Weights of a small GPT-style language model, trained from scratch on English Wikipedia.
Size: 8 layers, width 704, 8 heads of 64, MLP 1216 SwiGLU, vocabulary 32768.
Training: a variant of Adam for these matrices, 3945 steps.
MLP neurons of a small language model. Each row is named by its layer, matrix (down: output weights) and neuron, and shows model dimensions 234-468. Each number is 500 + 25 x the weight over its row's rms, rounded and kept within 0 to 999. Numbers have three digits each. A neuron's up and down rows have the sign that makes its largest values positive.
A block is one neuron, or neurons of one layer that tend to fire together. After each block is what it responds to, as a language model described it from the Wikipedia text at the highest values.

L2.down791:479519528526524509493491531504474513484496501498521485521477532503502473496534471512468495511501478556483476549502514494509509472537484497528520487523501467456484497527475494464482495518492465507514506474512518550467501518523505530510485495520469502479532505547481510446498467521465491527533433530525489488481466520516523477510484525482500526500514488492513476561517475529479541550491492501486494491500472477478520519469463504502499532503483454521526488515494515452499508499457533539501516471495480472489521530490477496481485508480521501476539514485455513467501510452481507533500525475506496508521529508495458469535505472513502534477521504479527520465498503512499528554440459525483543507480505506514507489
Description: Conjunction after list comma

L3.down611:492542517522520514494464505493515490517490488479498508480492513479490483553513515503528480521521495508521555531487467524516452490497538543496468503514470504482547492497452450475492504491493504469478474513476530477486502526492533488493506469494489535504460492517526476518477470511491497488493523525495510487518479482509473492481508516526478522506524487479503509489505532505486454488491524472523493534474527541462473483479522517494485501515528490499542484505501531496492470536484524484475532501527474494488494508475467522512540496538460512515532508463482494472511513494584527477502529526490500489486490496499557534524468518481463512536507491547518478478455498461522542512523447494535479519498490493447556519
L3.down758:524458493528487505501466503503517462514518487461491465525474469490526463519518486467526495523465500479489499481544511501509474502461475497484520548516513534514484526471514502511487531514478513515481497516516525463502525440549488506489544476523567516519508489504520450484509532492483503533523510505498494467489470507471476504492526495484487469521459497509519450472517521515463511492538538521502471470506499448461514548509468488505503488520528514503505448524495513441501500528503506517485511476526472508502497535516517499525494503489505504474513482477521511485484491510499465486499469480501520512493510499508542492436492479541530488502480504553452510511516529457502442485514517536487553487529501550512530516
L3.down1117:512480502488544496535489486489512530498459489534504461457476508477482469508495530511494508492502494509510513474503481497482507535494538498524498529487501484514500504501513513514531518515514526507494511509519473494503452556496454527478436541471500485473461563503500494473449468479519474532473487505528537544453458520499534489493505513491477503526480491482492496492481521534535457486491543518464478519480488483498439497491449507498511508530472516503486517533492487497524475475535521458502502513512473509505501484479502469531490524455509484497528502509503509459473535519480459498502512509501497501520509517537547513506472474488480509511496499477474495492497485511470483475529483490461506528482502495502548528
L3.down1165:505483496488548508526447516462498477554523470477485521476505506467529497498495519504480482508485524501502530539515497514510515564447546500501503538490524500531524483509465468496472512494477507530463484461533511494512479502508503522502497507486465525520465570497517542481491506458511493495516457509477486514484520476509483486550499488504480497493484506545495504486484513552530517504504531488528517500512521487484512556483486529494476527500484511485547481453543489503556458501497525519522491490489501529530493496516499493509488556548478478494516479495520512535467553462478463485513521514490515523473519507475511485550521515492459538498452487482503496467472538523484510486530470502491535560510545515473555494
Description: Table header cell separators

L4.down62:485463518535486513500515467516517501508490500499483500505509503490487507484486513502539492470472520511518506538479511470454518523549451472489520494506563516531509531452463519481487460495519528514485486510524519491481474473485485495546542518536504499510447563510481461502509484523502496531524507493509507470488536454466476509451522524497469487517492529502516512480465499526470516522491494465518504549552531512545502520508500491490518491503513498511486515501483512456492504477488471437545482501529499490538478466505543494481513506486496531492475559528532459498522478492459545507470540508480483538518499459484484509483521495469512491492502533527514478501542504489546517522524484469505534543481530524517481514
L4.down80:508465482503491532515498447504495452495472509487505509498488542472507525482505518491526513500510500507501461477498487514492480502510517537492512523484562488498509559523488538472487509485513554488503541483473522497518494497467506516458514470523484465549473485512486538500475461544505516521475522466483482509506523545518484462554545518519495466455527469490446473468509515487515481501477475476513502511509499513493496521494470496506507540503461473500499485463518498520540503466482512477525476476480484559503510478478493510505460495510530501446480512475465506540486493500484447505543475493521497452501509528511531508527458461519459520523490520533507505513498556482476524514478429472498496546486508483473518539
L4.down140:500472484541510501550485534478490489511532503480475493505488535477498520515510506550483494499505502481524481452501494505526521481489486487514474489502488511512532527476519499481525521496507550515496511513474531488488525531496521474482503481496520519511492500456493473501503491471463478540520507537549554508518500466527519533516531567483506515520491516472514508485502504506493505495459516527512526562483513481471518487496483483562510504503492521469498541480460501484516500537533534521507484517518510533496475466516498509485527511515571490473493501497518454477480504449505493519450511474485509451481498536524556504542497553491497509520509492482505484474490489512515519527544514460511538496491488445483449495
L4.down1161:484509442534455513489526518478488519469479507520491466480525516537463526537476495460489536496488515487473486544514539499444515461489504513443509505500499525467524528459462472507481510498492481508488556500513516489516558493458503500478521445502517471510504492494538512497510496520499510489540457490511512497480539494474407478444493534457490483499548531555515526501512525495470511489487490509503503521464489497506470511495542504525495516473550514489452502530481506551481496501477501480538515488493476481454483515536536556493474503526488508553520504501496535513448526502524522470481493495461485509481430512482517562503509509513505503529507490506529539517484491492536504513490513523484498491501499513474478533
Description: Word "as"

L3.down285:496485499490489485489496498473516519466502505492489454466520503513471486515470433493544491500499530486465493468521519466525462528487483558502512521528506495540502516501455510488522498508448518495503536521498533520491526504470468495540472478550516496529538493476462467532509492556490568495481463536505512532499485483507538477526506485500491535496500483503507502495483459491513500520498489538492524524491470544481473515476536504533558489502487476499555466481439521532489486471493454489497504518459486492512470511463456500536530527460527531482493471515468457478517511497531509529494516510522504482469538489513463535512497504482515529516510496512502508508443479490505457516524436506514454483533488494498503524
L3.down1010:547527454546472461529501518484472497508537535520496527490538504492514505491543474507527458494489504522515501515486533509439521485474499487502483406522519492495489508509478478498510527476523499484466512476505487496519518483524538509483479515511452505512528493513504524522519509463527530466458500510514480511503481533508522482569548510518501476503507552465554475545472514527543482484495483479494500514483500517516537488472505487448504517505491510536520511508464493495508494545509545483509466497495507516481498463522488508497526486469485513522506454499536503524537519456513502515515506518483501506510461490466545486520480501542531538496484540497532537478485508510498490483504445464522508460463476539510504447
L3.down1128:491492484510515491441529519512495510499498550480527528482474516479518499505502451510530459497505533466474480490495537500506486506463499542483496438509532520501498470496478503491512510528507496490503516465484502493498512469486456477489522461561484456529525462495458515517448520508501543483490514487512515500488512527502560535585459504501524517493566509499522499561493482481526458534501483510489516521485531549503482495500485515442472511512458511495502502498535540505527536462471500462502418519496509487483521549504541490511481499509483536534498482477466503466500501470489529531527519541472516491525505499540486484534484514505512512484493508458515529522482504494502512509549506501498509487521460569548513512
L3.down1146:474490522491520485503484526502481542529523516498458503485485527487505524508528500553538501501442479535492496464507489495476523495469492449499504436465517509513522518506515463464488547514489538503505501487500433491444489511524464480476464480503479494534521485528513479514432489485540528493480497458486492510511566479493492509520490490535477521499505498455462509503549486497543497534491495506531508464475488523476501484500471505530484502536563465478530472507473506487511539485498505522496509562454504499517575552475478485509491489485509470500527470553472505532520527498487505527487524538535468490511551508510522496558495496499507498509503485497537502525500506475525513477505504524511511460503501548507487417
Description: Clause-linking words after commas

L3.down12:476609469494511535491502472472510509519538505496474480523493493501502515519508510521546465430488528531480496496498502474478518500495509520527479524481484511525491466510519528483513512494484496496490539519470472499500480521526486520536473495494441515447463494490448492505507514516531529483489493467503488510475529515506531506553484511484512492495496522500465443472534540480516527506497463513463520493488490482517459469500479495503464476508475528513472455520518482502505499489489530511438512524487511503485503485504507523555469498523529504546491458536483520547484497488518524520521537532455502500503497521458515503495478528517491508491531508507427510530497475507479518475467493496479497473484487535485504504
L3.down77:498515503464506492470522522492507488494484457547548459503476474472536480511492527532519470497501485513489487497465533533494528506472478468510502529504476515507496524503484500508508501518467454543514491550507526523482490488482493501504521476499469495503516483493516496504522509493521512482480498469504523505487487481479494475577517498505503527499561506500483509497494459503479493516481509504468542546496493477513483526512520497472499495493486473569516509539502487504479499515504520494483468530503547473508504453529505498505511487534513494536485449486448466525507527470486463526512503518485478493514495520483510485493525473500530488530463534491495492484488524516483460478527471451495522494564477510468485497
L3.down958:489464485502474483512501499497495515499486541480507507501490502510513498487514503458515472510505467498483509509428514482530522463497478513468474468500512533477466478487507516504527506523493497479561511472497478476496502512508547492482503481535492502495512479520498500458520446510500513472528509535511506497474520506483510518519486549539518531441520525458499515508493520498527483471510504497534494483503542521496511476481497532486500496485446488487531531522482516527496514502484522515516451512491512541530521528503490507507494480512506467520494493495520516529508497483504518456523501545500531510516483511507516516532537537489510531475517528434534510488492501521478474499509498449507499501530498520482520480
L3.down1179:494507546437466507475505516511498515513510543497550450514510504429492471499478504518538486527478527499507471473464498491521506448541529451506517499504504525489533449504529523504503495489507477535463471561488543485504495477540527495484531522496501476501515491499509500495467508490466513487519492512498528519546488507465479464582481492467499521491537496517498482537466553453519500506536534489544554510501525546475499516484489537467507517501457476520501504524521484494516471480458541492512512512480510491485489467516506477478507487502499498489553531510508506488529504534481455500530502491484487489497524470516524515507508492502526559547490507491526475475455474484449496505521508491480505523531521456509513534
Description: Clause-introducing "that"

L2.down924:514478472546482493471513481502507517491523492530499490493487508471484528505494501497492515465484518508490475528539521472450455501495495530541487457519523482538482485469526503487485500493522527514478555509496481515459521502463443514532476504498551547500500449500477447510511512490520488491511497502495534555506480530484465481616520525471522545519505515489477483427527504515523475502545486485464495489468454511507566468437515450518499554522513502482489502500546528498501434450489454504516533491551472508485491467476495533444513440527524557469506492476488521536492506491506488478510496512475490524490444509479527518533513479458502527499513544484549527500518491488480520500516515499524524488501482466512470494
Description: Complementizer "that" and "place"

L4.down268:497498485511468493548491577484465532515493526488489458498495521481505519514520499525506529472515493448520489523481554448535543463485511468471499501441461472482516513481452526520517498494455471504505523480498526489482499514476466518485506505507466540487521512531427505490510483481506499497495486510512511502497470475508497457515541496460524509497477491482514488514521473513501474478478494536526466460481507464523551480499485479516520481473475515469487539499482489520511477483479500475527448528497481489506454531470522521493467509506508475528496498508517472454488460547470493471476480520467481482495521498505512495483470526436519564502495494512490524517478547507488505510530491506488499490487498497515522502
L4.down766:514525506514455527548490499478527495449532489506460447510497521512535465487493483527523520490458553514497504519500514476511523505494496497475497495481495475507502511506504491447510487471545522537499477534519474491499504509465511470530496513532494506541476499472462490478510448528512476524497506506480537539474466518517479518518493477519504449501513510468474474538539480528513491493466479551472518517521496449534505493473466524499518464490508478543482509519508482481506467466505471472507469507510522534497529496529490471503498527501470531492494487497455466495529500500466533491485547521415500471515505486496485471495461553518514511473483526507476515510464505510533479519516528468501474476490494474471499459
L4.down777:521511531510544505572501515511526502500519468536488481505506515516511526529486511504525463502483509523486472487515493514480549475477511500469500501495462470491490515512484471508485469494534508495525539479478485525566514479460530534500488530522511484539510512534513518546543477490499463498490468519483513514532479511496488503534496511467479497510469480528478491533507490523486482532514500507519568515470534567482520498511488511518474507487523494511483512533517527503571460500531496511471494473513483532530482472530473511487449487561525519517508539481516480545474472510496468471508508511500471501484455518475513497530506540502471497509490565462493516485481447532491489533549468482491486481473523515495469521
L4.down779:534462523535486507612481488533504522538490475506513498475444488481509520527493482485524497483498531501522479498513496475519492497464525469538479504473463535485492526537488468497500479528487499496521521472486529498506517491479482471501478497498509492527536503521518488486518495483482481503535509507507504537503503516513515493540517496447529445448503451503535498504471525490508478494515453524468496457522492491483464486478558523471477538532503472476493538498490533544518517499505522499503533468525494519488519542503497539480506514530479522480491535532460482504524510517516497490506475500510535475511492527522493477526514511477423495501508512471491532506508464489504507493501483501537546487515519471495540489
Description: Verb-governed prepositions

L3.down423:467492463467503527578517469497515512468489528557471513473507480497498493482533517489461479514515510501485487498489528550489500544511523482526502497495509531553495477487506508527481507497518514485488521495469495478463497523554476480535512518464512481481500474508529550491435496497510507447469486523518529474504467472516462472546539505503465444469483527497516517466529483451494461493490529482477482521528500517484507510518480540524498517491488469497445458447490441499519472495496505516554513475499493495497481432516495508509523496449477501511529514476487474449513522508491480490513494440503514477487472489500490485553446472505503492527534499530520488517461495480485524491469504464496493508485507466503514486
L3.down605:448529568515533505529534498485539489501472487478503502517542468494498481502488474488482496520458491480504386509521490533505499460569503484519522469498519488500524513497556518478481518549492492524497501515501467502489483470488473497533493520529549464498516498486466493477540485500463475512462411503501496453461493476533499517572499455476481527486501496506476499479455516504468481527494493530445500514500500525509517505531425522516509464470514551516483474469499501490484484517528515536508513509481497484495486481494522564519526491531484515504494511519489499493504493494464460499475493440499454500493528518511496471510514506492534506495522480480483501457466474463506553516492507505550503538463554486497500441
L3.down643:461538520463494464525490512532478545523502565528528517485498535457482462497513505497443491513505508509491533514536506540519474527484539504507482534489508505545496514514501508475514489478490502479489509491495497493481448524468504540493502501506489473547495473514564553460491477461498473492521529504515466482467485459541502473485508506544513505481441517538519504504517510511519528496473508561468461495491497504498488511511464462539475581476498534500505454511495441488484512547513533495495429495516516495506501487549520483574524547529542497513516456466502492507479492514511545511506525513487464518495518478512476486505514502474447478445508517519500501442482522493522505465525514519508479492498515517498515511
L3.down871:481505511509512519542510476510507469500536459507509523536475504541503532489452505492544528510492514492471508534493509393507494496504512470485519482470499515496516518470527503477504495488505480509516506535499518495547489499544468507548489468513482507498477519503506486512532477536448546478495470522499497457561474467462464533490477476544495529510509502495478466477453484537491516529484503512506511502505490501478481528502492516527510498478495481504472482495460537533455535472527488507491552501503469485495491530514490508509504486487508509487491514494512518488529502468533509489476510501523457490504487460497496517483481452498495470492433511506491508471477520513481488518544467512518519522543480501460541523
Description: Month names in dates

L2.down776:516498521512522508522512553526487476492504480463520473531484479509538506490488510475482494494498530540502518508488489535498494466507466510517481483492491462506487517449497504477492494514494484505502487491515488523549507462520511542499527497495527488500534499506486507492524483501512549484486520475489480496530493478485503442491484564496441496493465490469500484513450504496458501461461507520510547482494510488503506497473521526465503463492500546447532534535507487525506472494524483510488459508538500473527530529476463443461488507527500503473493483525444525476524502526523482536513494513521503512489517506545489479516519468475550470543527530524511455473467495497468494563492493452473466509586499551493503512
Description: Digits after a separator

L4.down145:466486495511511549502532537486469552486475478463492494506479499526513530496508504486548464508534460507472501504495477458517460463515491505509493525514497501496523473480491493501548522496531487489472475506535488507521475522554496497491463523475525494525521487527489478488499513493491501524464551491531480485500523520467466484530490503554535483516518534482504446498513486498490513471505523478426497530486524499518498509443468486512471545479438488494513478469482491489520504461490504492497491486547472518495492535497494519482528513486485487526517481489519494501492497530516457490465439472460531486483551471480536513505507527474511491542500468475480452470444476536485551515518484481461489504500521489512493496
L4.down256:512507528505505491533491438529512519480511514443470448510457462495503497490507487519550533483510479518494526491496532514505540485484493470492479505517529530481450506509525508497497502490463456479579564511516508514515526528504493496502522520473482504467508524499469542463508462498493525507439496516485539493489526506490484528503519475535520479515499483509488494488474506471499495487552514520555507534498481481497505472479501503499505506503451514506531503480447500512465515481515474492468531471481496468511535493536489468498449507494489483494481496485525517504508495504496535528506486538543509454484512494490426467515488530477527508470504477514488481451441509491484467506517493467564492514534523496458484479
L4.down628:489534527501497529556491515532503497528510531497499505489483484440477514513502509524516524468494501503481515472472457468487524526495499473475497510479503483490532506494532476537504486518494520510470475500484469472462527555524443489512496533506497490505484513480481488485522523536488512522564474503551492481509496501502502510403450493474505489479480466507553479552529495558451481494503490437544488473526502484491542456500508485495484474500516469489468537518490513481488505506507559488503484441491572476541477469471532473537503437487492461446500519516499529471510498494515520511429438528531503486518528509483484506462514492458492522497502490498483497507542478506474481487491480515480466516474496483535440508
L4.down1127:510457500499498508564492486493520471444511520546506464521507525499478506422487487510465471532479560496493535467515502498545514488505480509529533493482526496531471516484486496537470484482514564515487506521500473520517509524474514494534519507497473484512498499539511532522458514502527531532496474510490515533513480493500484470515483537538508529457501538507473537496492481519542538486555493481483488570501485494518485513497522539483542537448482507485500549478548481533482456491515549443500478517447509497533510490519482494520525515488461498481496483498496510467531453509488474489504503535444524471520469496459462470509533495490482510543536515503496499537530519532456508513465504443490483486480488480468504504
Description: Table headers and durations

L4.down272:473482483516497511461486495508512512492475490473468482493506515523474483481512490500529514482493476521510522458522495472499459485489424505500474488520475468489506499467521506479515523480502484499467489498510494540527507485497557515506520481500485510460519505491460489528481494537511486489436549508531516518521503506500523501583513511446484505491492522518502542470549540521510459471501516494501508506521507467474499482515483519508513525486533530511494498492523534495474494499492519489530488534488467539499493494454486513473531444536514517484523464534529495519513524504540528464479487505496490491494480501444500536535483552496490494513504516486469492505480447497481511521496498467505466481511469534542505515
L4.down500:502525459454470460536508468479540492508483526507495522528479483521511493491512489522550518489481507474508479499501524484471488518511501499554522505496507521471517493477472549472537512497475559485535547493559464470498517470484496516539516453489479500484479525505513489508507506501507513497458526500461507499467502553517521506470500535503459495501509530483500476497512519514514482514494493503499513498464553509496520521500486497512535511508494510498540477522514506539511479495490452498474483479476473486506501541499464506542506485490505496466465551480475533499515493463526526520495508493534503510488507549520509506533490507512513519468479490508501549531507534474482516522482482460509514526563524552531502502
L4.down669:506520517481497458518529499517489499492509485505564502493522473473504442516506498491534468542485476495463509510470497517499482520494485507478489484477492497509539466488548494507520480514496476465497484511515502483489501502458504476493481510499486558475535514525495502489477467515517467501518525516519466479502497488518495487522525513540481516499479542476520511446501522452557484518496538500494530420499496482514472482501507491511518482488476503511500475528468489480451533476491487490544477502520508443491498496521467528481476502493516483492516463489508484496485475495504520505514544536521519526484480475515516510493524483546564467449464470469512453442522478522506484492513531504483459503548513505480487477
L4.down1164:491508496554458461509474514493481489519504517514495502544486489532490492498516477497455525442521510501498502458489502494526494512541488498500469500502504509475513510462501514493526471464525488456517517491485510464487508513536499517500532486501528537489527526520520502472535495512466501510479520513500466488464500537534541478473487517533447487525524560470498499485504518487471470507497507457540494508483475456512505510478500523545467540484506539524483503519473433512468488478503488468499516460527494521473507424498461520489484505487520501505495462531547483504478481533464540498460510506473514484469500531506514520512541476557526508515491530525487502512462489511488543472445538507522461520528529488501456474
Description: Early pieces of rare names

L4.down122:498519529488522498494514478499491501479483509461545500481535451478519538530499508468482471531488483497518527514481476510513470503500462508526506537475532529452519524516498493521554506476481502533472539518499466490539518513489484475526528471479469530498493513511527517477524522461469495487449521490453505538474494524524477516444487482477484518501510512559511496485477488482518496496524446506512503464482488470489476485444504453501472433485526497471522481492452539521475467526496524508453530500489483454505491456518483470495508498528499464464474496546474488493519464487479483545438489525528481553497527474506528529492511422505524482530480486470514524488523479496480531506521481509515498460501496464497478538
L4.down275:506506477496483479488522495508481538524506515487463489487501503477477517495502519522477517484503496480507478463474490466517516476495521503552492489486479510486521518491500523418491562477498545484501526515483482511478499555452479483555484490474516512503497556538536475486471513511505496501545450488510572516507503463465478543448455481464494500475517538545480467517514525516548510518483505462471507509486456505535494505502448518505486506518483482530465526489456518485490496507521506478508485531517468476511479499495507486515469495527491500430524488487452518444566497489435492516516497521500518503489549517470501502484515508497487498499556485454482514492493493494483476510507513507524533516513531481478535500
L4.down479:461473522509479497528494480487518492506490506488514525492476518515502505502503491458482503517456516520466493552517520550544478429478527474539512472529503500517459499492485519485497499526462527483523478513490520487467482499492491500507476546541529559484507459483481511498486500489510519524507448530526488491507460517513538511499486414471500440545454491457518504512473488499541464478501503558499491511503518515491532515476464505505494482520498527485493468507509502525449503496501495489487522537518492509519489560474510524484457541515513507495471548533544555489489507533517520501471524527501493529460500517509465486476503508494461495473518561465509487533550485517496530548530494502484534534494497488508489463
L4.down747:520538498475508522501549471502551498454501492483447576516491499509516518530489495502492454494517512534468467544515476503528489509482499525540507480509505456478533496482479487499458479488484498513527528477550511538534538524566503534474500513508480527499508477507478471533504459515497499507462479482466509500485516506496483533572498487497465509518490481509478459497481484503468556536489527507465510486503506554494459493501498517470482477469457532520501509569520503530464515508473511453530504507510480521515510486502510454494470512562494501470541484529445496502490522464491512532488504506485486527480520476452544501490534499549537515519522485468450511461506484500502504546526506477495531477490455489443525492
Description: Decimal fraction digits

L2.down581:502538479492513474527483510493520509506482522501517513455533500568527515498562498509504433501524502480498497480505533519507486500537495485495481538491497503500508522534490487477476462522483510545517502495484461496471484492497480540474478488523508533507488505448517516475498478481506508552527477522482469496526464467528499488497469521445515499497513490488473531520488478507500520503507525504500493507513514489506507490515504511511492455440567470462493470519531505496503480496519479492539487541527502540549495545498523462518456519527491461503511493514472475523461457564446485473502480474491489441447484510523475533495457578525513526514503516476557495510478514519461521518514493527510530508534481475515505511
Description: Sports stats table separators

L3.down79:525444526466497488537524511504461506516507484479462486506477475487505493517484494529490482501487511511479552498508572518506459511441480500543506516523499461514515524478463502490507535506479475509512519540482500525483470517527506502542503524493466491497480476502491497537532496465535550503512511488513466477519506507520475495533498492548495490513477487500520463511533517490539495531500521451502441494484469480497474463484462490529439525485462509523500493471498503505485459480487480479513515501555498505485539481480508520531513524505513506476509512510438539470524509527472484493497497511477502511479520498449529465469519499530537464507517500506495506504490483473447458477498470440506488491510472519461509485
L3.down133:481550470459505513502516500531485471538509503465444523490484484495497508509539501529533456480450518537507471499519479462486520532523478485501484518513505552509465543515506540510476493526486554518474479531508435517515504464473474478509516453504502488491475487521481535476503537505453473477517519525498527498477465487498522499521508501502535450479528525520538481492481526497502519477516489496512484479485528517512473520475500491448466463504529532482531451475528533468470509485469492495487520508435517525483484494481511509517476514476514507486509457456482490513525526484516490487535524471502469495505523483488486494482475536512508484453487499506460506538513486479472488511546495510489531453530520500516483494
L3.down391:486525532507498509503508475557519495533484480486497527519445511499483532510504528522496506536541462531501502532471572497520489510499431547502515472484491496481560522466472467500536497495485498533477489505477528481506504516514484529499509505498510463528474473499502504504534451485509495492557543450476462502552540476530482531476486483505488466505503469507481458524539543498507501499489518512502501467498518494504504507440467484473491513542500508513534442504510532505508479535538450476501529522506535506521517498506486499451496527547509477489461529516500550553499508500516507518486488567488480502514528470492479497477511467525541483548487472514506450508499497486469484502481470505499468484531508524505488483
L3.down784:529469442520437488449536571475474524484471538464502504508512474539490474494519520499533531509482476483501502536521503484508465471501521536493486479519536510503509507489503525521543528488529479461481453540508494512525480449557496531529516461451521493499465508487512513470467483511504488530514517511513517466490491472460503466471477521534471502500489520502467485492481513538476551491509472499500497541473472511507473503505522510511448520423512431489511469471517514488508549501516499480541503521511435507468500532471467467492520449496465534479455497477509524496538464500554480500485518536522474500474518502504491536502487549498478530470502520525471475511503467507499502512491493506512466481494510514486497527
Description: Decimal digits and table headers

L2.down1067:498507503450513485511477494515535490470546482458510486519503478498465488499468482496509547552495539502481497519509453513441519501500515453470504484488480486485504490525516497490484540482473505462523482482472546463511492490497472523519514489480524484508506510508534473488527479518474513502493508523526502473477484492498532513457465505492506507506531504519491517495451526509506523473505492535527496474451499506503523498531515478534513500496503480495557504525449517520483529497515492529529505482474531456520526534548493473504519494501481542514492505494461501493528520493456511531462487482550523515519524496478482498477465464508476496490519449474525523521511533510519486499502513518541497482509482517471475488
Description: Dates and leading numbers

L4.down88:532496499485491504477525474534510493504540519485522472476505519483476463506506510496534485494547486481484517487469528510467497520522493527503488512482492500512511476489474499502472480459508496531479536485495511489481509470477504481492502515529529513504480500467494476480499532538520476432498477502533508509518496503507527507543534515493523501496513460561474513521506507464491517482512444566500485466474509497539531527494529511494531486514526516512491491480506523497504550517520493516464497538478527522489514531523520449476482527508529464464479535492497511480473521489479466535522499542489539437488504485525553477524506511513540496514507432538513502499505489506484504460519537481544525497463502494516501529
L4.down152:497469482539475509527505515501525536499540504500533526494513528526506522516473505479496436523448469498453492496490482520512485526491507482516474550524514504534497497538504506523468496473477462489505488489520507511517484531524470523495510493482507515518496488512474505487453503511542482524472507506502496501527461512506539518454523517524481516534411514455497497503482457519466495461509494498511515515525467474532501513514535497513492485527537552544485423485468473464500463496532484487474519453533540468552470518494489511548518478506511464487503530534535463523460489510498534483460463548488503488508462501515498505502492481534515508498522516477496456518498498493491512544499472474521475524522479508512507481
L4.down340:480476490498485520564495509458470548523516498518505466502480526528518525524555492498528474503491488451478510495513513488522486492506490523512511509463512476501511529465506484501493515504483511505479471549490491491545468470523474515444445499469543507477481539510516524523463521482472464484475526517518466480517508492477525506493525563527482494509462485470539520534422473513494521486518476485499504537454487471468516510474516493498545486519481492512486479490504519503508455509496535567469463531501559512489500523538501456484521490524555534501526513542484451461467461499502490454450506510506476500499504553547525513475491499491530471516468474488523481520523502474510491523458488462575535470558474533525488461
L4.down1190:543499554473518533468504455494556481473487522485512511476498505482503528513539462498505532515522542471490454487542463513487469495481486535514507498473467485508499477533495546459481493502506494452478499507474483524463516516504475514470481475528543485510508509480510515499482511481510485520503492521498466505516515460493483480519465483532485499530507521491529535478479472480500501475479578530500509484471468532525519514522478501579494500510447558531467495489517487517480497500554523539482476501476513499481513449525526486483529491466474498529471485528491531484477537504535468489472522477520457528479471513532513516481536520461463491484493481474497526519474474551483472541512546514476473492498555484535521503
Description: Month names in dates

L3.down244:508482507481539449513499514490501492506545491525531478468491534445518502502469517523519454523507520498493512451503503494520496462465479493502501560512491485506535517525470478434532513507474468488476518490418498515490513538482497477485450468514504481527507534477467501490515464519534504495512485567536512505502464487510452513524471465502460488511519487542466484470470552537539507518458485517496475522450493533498478516501513515522485438513491497484556530556541532481464472507520494524510498518510478482534528529495530523458497527494478487468486492497508486486514492496461500513516489528510528467478531518496515459505489513502543520492561486443531518467447536539461546490516488481478510483520485498461527469
L3.down466:500448483500489456510500487504512497530500482518528503491456494541489478479536484513494506508507489478516499533490470458518508531520528508506469508478546447455492515484528484474499488533505468536474497535527496530510525496449493478473507550535543536507529476508530483462496488529536473480476487489484473525514493484512451517521510467499493549500498469543489535494452447475516494509495493508504496474479470509489488536487529472474518495491501467491510489508526490455494444502517447512510499460504493476535498511509515476496504521497546479453483559533517513469500489512508511512491483518531499522482513482516477453513465496542538520476493516479489509448476510511497512535559493542506499514499476462490496473
L3.down619:489481491498505484506495508509500482515548500503492507495502533470498482478490553517473497512476513544492450505500523484506493516470521502481505490511425562495485495487529504483509488481466481514445487521506446500469509517509518461512509516480519513494506499482516484482501489508516527471494515500513476507488498497495529517400534500521530494509486499504507542502505467508501514474524445474515520474479538526497478502508492471480527488481512531538513537478479475481527528519503477484454484496522489504523529516515515529489480503516495511487480506530481470505505504531554490495552453473537509544486485497480533508510508547516489483519516507501508560479525500475524501535529518509484518522496418508448530468
L3.down820:507500469472519546573476517500476491538534441515463518471461530464486524515470487540512521484513501472482518483513475489520446485437455510519530448495515501495490511521481558499519495507513540474462471523515535543507497531567486497484478519503486525498455498467482502507513499517508530506531452475532490474510530543524480533537470474483475483541477461496511526518513510519486506513530500503529503510462475577506515465480510508552470483448516503520487498529520495512522497474496512545496542528465514536495482519540489509479478511522504464499525514501510501494471510489539539486519490478511518481503493536465489482540490512515487497480524488493512517465491500475504529527454496517482525516470483481500492486
Description: Post-zero separators; after-article words